config = dict(
    num_hidden_layers=11,
    hidden_size=192,
    num_attention_heads=3,
    num_key_value_heads=3,
    head_dim=64,
    intermediate_size=768,
    vocab_size=528,
    hidden_act='gelu',
    norm='layernorm',
    norm_place='pre',
    norm_eps=1e-05,
    positions='learned',
    qk_norm=False,
    attn_scale=0.125,
    bias='all',
    tie_word_embeddings=True,
    parallel_block=False,
    init='uniform',
    init_std_qkv=0.0356,
    init_std_o=0.0076,
    init_std_up=0.0356,
    init_std_down=0.0038,
    optimizer='muon_variant',
    learning_rate=0.00815,
    lr_mult_qkv=0.4,
    lr_mult_o=4.0,
    lr_mult_down=2.0,
    beta1=0.95,
    lr_head=0.00993,
    max_grad_norm=2.0,
    warmup_steps=200,
    schedule='wsd',
    decay_fraction=0.559,
    decay_shape='linear',
    final_lr_fraction=0.0,
    batch_tokens=65536,
    max_seq_len=1024,
    doc_mask=False,
    train_tokens=312900000,
    max_steps=4775,
    dataset='wikipedia_en',
)
MLP neurons of a small language model. Each row is named by its layer, matrix (down: output weights) and neuron, and shows model dimensions 32-95. Each number is 50 + 12 x the weight over its row's rms, rounded and kept within 0 to 99.
Before each neuron's rows, "fires before" lists the tokens most often just after its 100 highest values on Wikipedia text that the model never trained on.

fires before: " |", "k", "m", " ", "b"
L8.down84:47 42 47 60 48 57 62 66 51 56 74 44 62 39 61 60 53 50 60 50 59 65 30 29 41 42 49 35 54 50 51 47 23 79 50 63 41 64 54 51 46 32 42 63 61 40 56 45 44 48 58 52 66 69 42 51 67 69 54 68 51 60 39 49

fires before: "ore", "le", "am", "e"
L8.down435:31 55 77 48 43 19 49 45 57 51 52 34 72 46 39 56 47 52 44 44 56 39 56 56 43 35 36 24 45 54 60 50 46 48 42 60 65 57 37 56 39 20 46 36 58 47 46 56 62 52 48 50 58 35 44 60 60 55 52 67 32 41 48 39

fires before: "el", "g", "ge", "her", "on", "ub"
L8.down590:18 55 71 41 50 72 86 40 41 59 71 61 35 59 39 53 63 47 43 44 53 73 43 47 61 48 53 52 43 49 13 47 24 60 41 52 65 49 58 55 54 51 60 62 56 53 65 56 59 42 49 54 47 56 45 41 48 47 45 40 53 33 47 34

fires before: "ud"
L8.down598:43 57 33 52 51 47 42 58 33 44 49 33 55 54 56 54 32 47 46 53 53 22 49 60 40 24 49 61 65 77 60 60 56 70 31 48 76 63 60 53 51 42 52 46 58 50 66 66 39 22 41 55 53 51 42 35 54 60 25 38 35 42 67 54

fires before: ")", ")\n"
L8.down430:76 46 54 66 38 14 57 26 39 70 52 62 28 65 61 45 59 47 53 51 67 48 36 54 42 37 51 47 47 41 38 36 59 42 70 41 56 34 63 52 60 62 55 48 54 37 44 66 68 51 45 35 63 54 32 46 33 54 65 37 56 53 43 61

fires before: " The", " I", " A", " He", " O", " T"
L2.down496:55 46 46 50 64 69 39 70 71 30 69 47 61 35 61 33 53 62 60 37 35 67 58 51 44 41 46 42 57 57 28 81 35 69 30 44 42 67 54 24 73 55 37 49 44 49 46 23 53 90 45 42 44 35 67 37 30 43 72 60 55 48 57 47

fires before: "ore", "ol", "s", "ect", "d", "e"
L7.down461:26 39 62 49 25 59 67 59 60 62 62 51 41 55 40 80 47 60 59 56 54 68 61 36 39 59 54 60 44 68 51 51 48 64 63 47 49 67 49 61 59 60 66 44 42 52 58 59 51 52 34 57 59 48 72 48 40 45 64 37 43 44 60 77

fires before: "ic", "or", "en", "u", " the", "er"
L7.down503:57 34 68 51 66 70 15 33 72 43 61 40 44 45 53 43 47 46 57 54 45 43 42 48 43 60 54 56 69 40 49 33 60 49 63 34 58 60 69 33 40 34 60 70 82 68 47 54 70 54 54 53 49 54 47 62 49 39 58 66 59 39 47 37

fires before: "n", "in", "ion", "en", "g", "u"
L3.down32:53 49 36 78 45 47 21 37 36 72 51 62 55 61 62 59 70 69 50 35 31 51 44 81 59 57 43 51 57 50 38 48 44 48 51 45 64 34 49 47 53 71 50 32 22 56 46 32 57 44 61 59 42 33 51 65 48 52 63 47 54 58 30 31

fires before: "all", ",", ".", "ia", "t", ")"
L7.down674:69 74 31 47 38 57 47 52 60 44 53 54 44 85 40 64 31 53 56 50 50 72 37 51 54 41 41 55 56 62 61 32 72 53 51 54 70 62 40 60 38 39 41 46 57 63 42 51 56 34 53 61 39 53 51 27 48 50 50 41 54 24 35 51

fires before: "w", "e", "r", "im", "our", "en"
L8.down687:61 56 38 29 51 42 43 43 60 64 37 33 50 45 43 50 76 30 69 38 70 45 56 60 58 36 74 52 44 53 46 46 37 43 54 58 53 63 56 51 44 33 57 50 62 67 54 76 40 50 60 60 61 52 59 51 42 69 31 51 67 51 45 54

fires before: "w", "ry", "y", "n"
L8.down583:29 46 57 59 52 59 54 32 44 62 45 59 67 57 39 57 56 49 35 51 25 58 52 37 39 52 41 44 65 50 49 51 58 41 40 53 76 65 54 53 60 60 80 42 59 79 37 49 22 60 56 32 72 65 47 29 56 33 50 54 41 59 62 79

fires before: "en", " the", " a", "g", "f"
L2.down605:44 38 43 33 43 51 54 34 30 54 58 36 50 69 51 51 68 51 45 66 49 38 49 47 71 54 53 26 79 51 55 62 34 63 48 32 43 44 57 42 49 33 58 46 32 30 47 45 35 96 55 64 47 52 55 58 37 46 36 48 41 53 36 50

fires before: "ud", "20", "am", "19"
L7.down134:60 35 63 80 59 31 68 63 40 58 40 50 61 30 46 62 64 40 50 59 51 51 59 50 58 56 31 39 42 56 49 74 38 50 48 43 64 52 36 48 26 26 47 60 53 46 23 64 53 40 50 38 30 46 58 63 32 36 83 49 57 42 52 71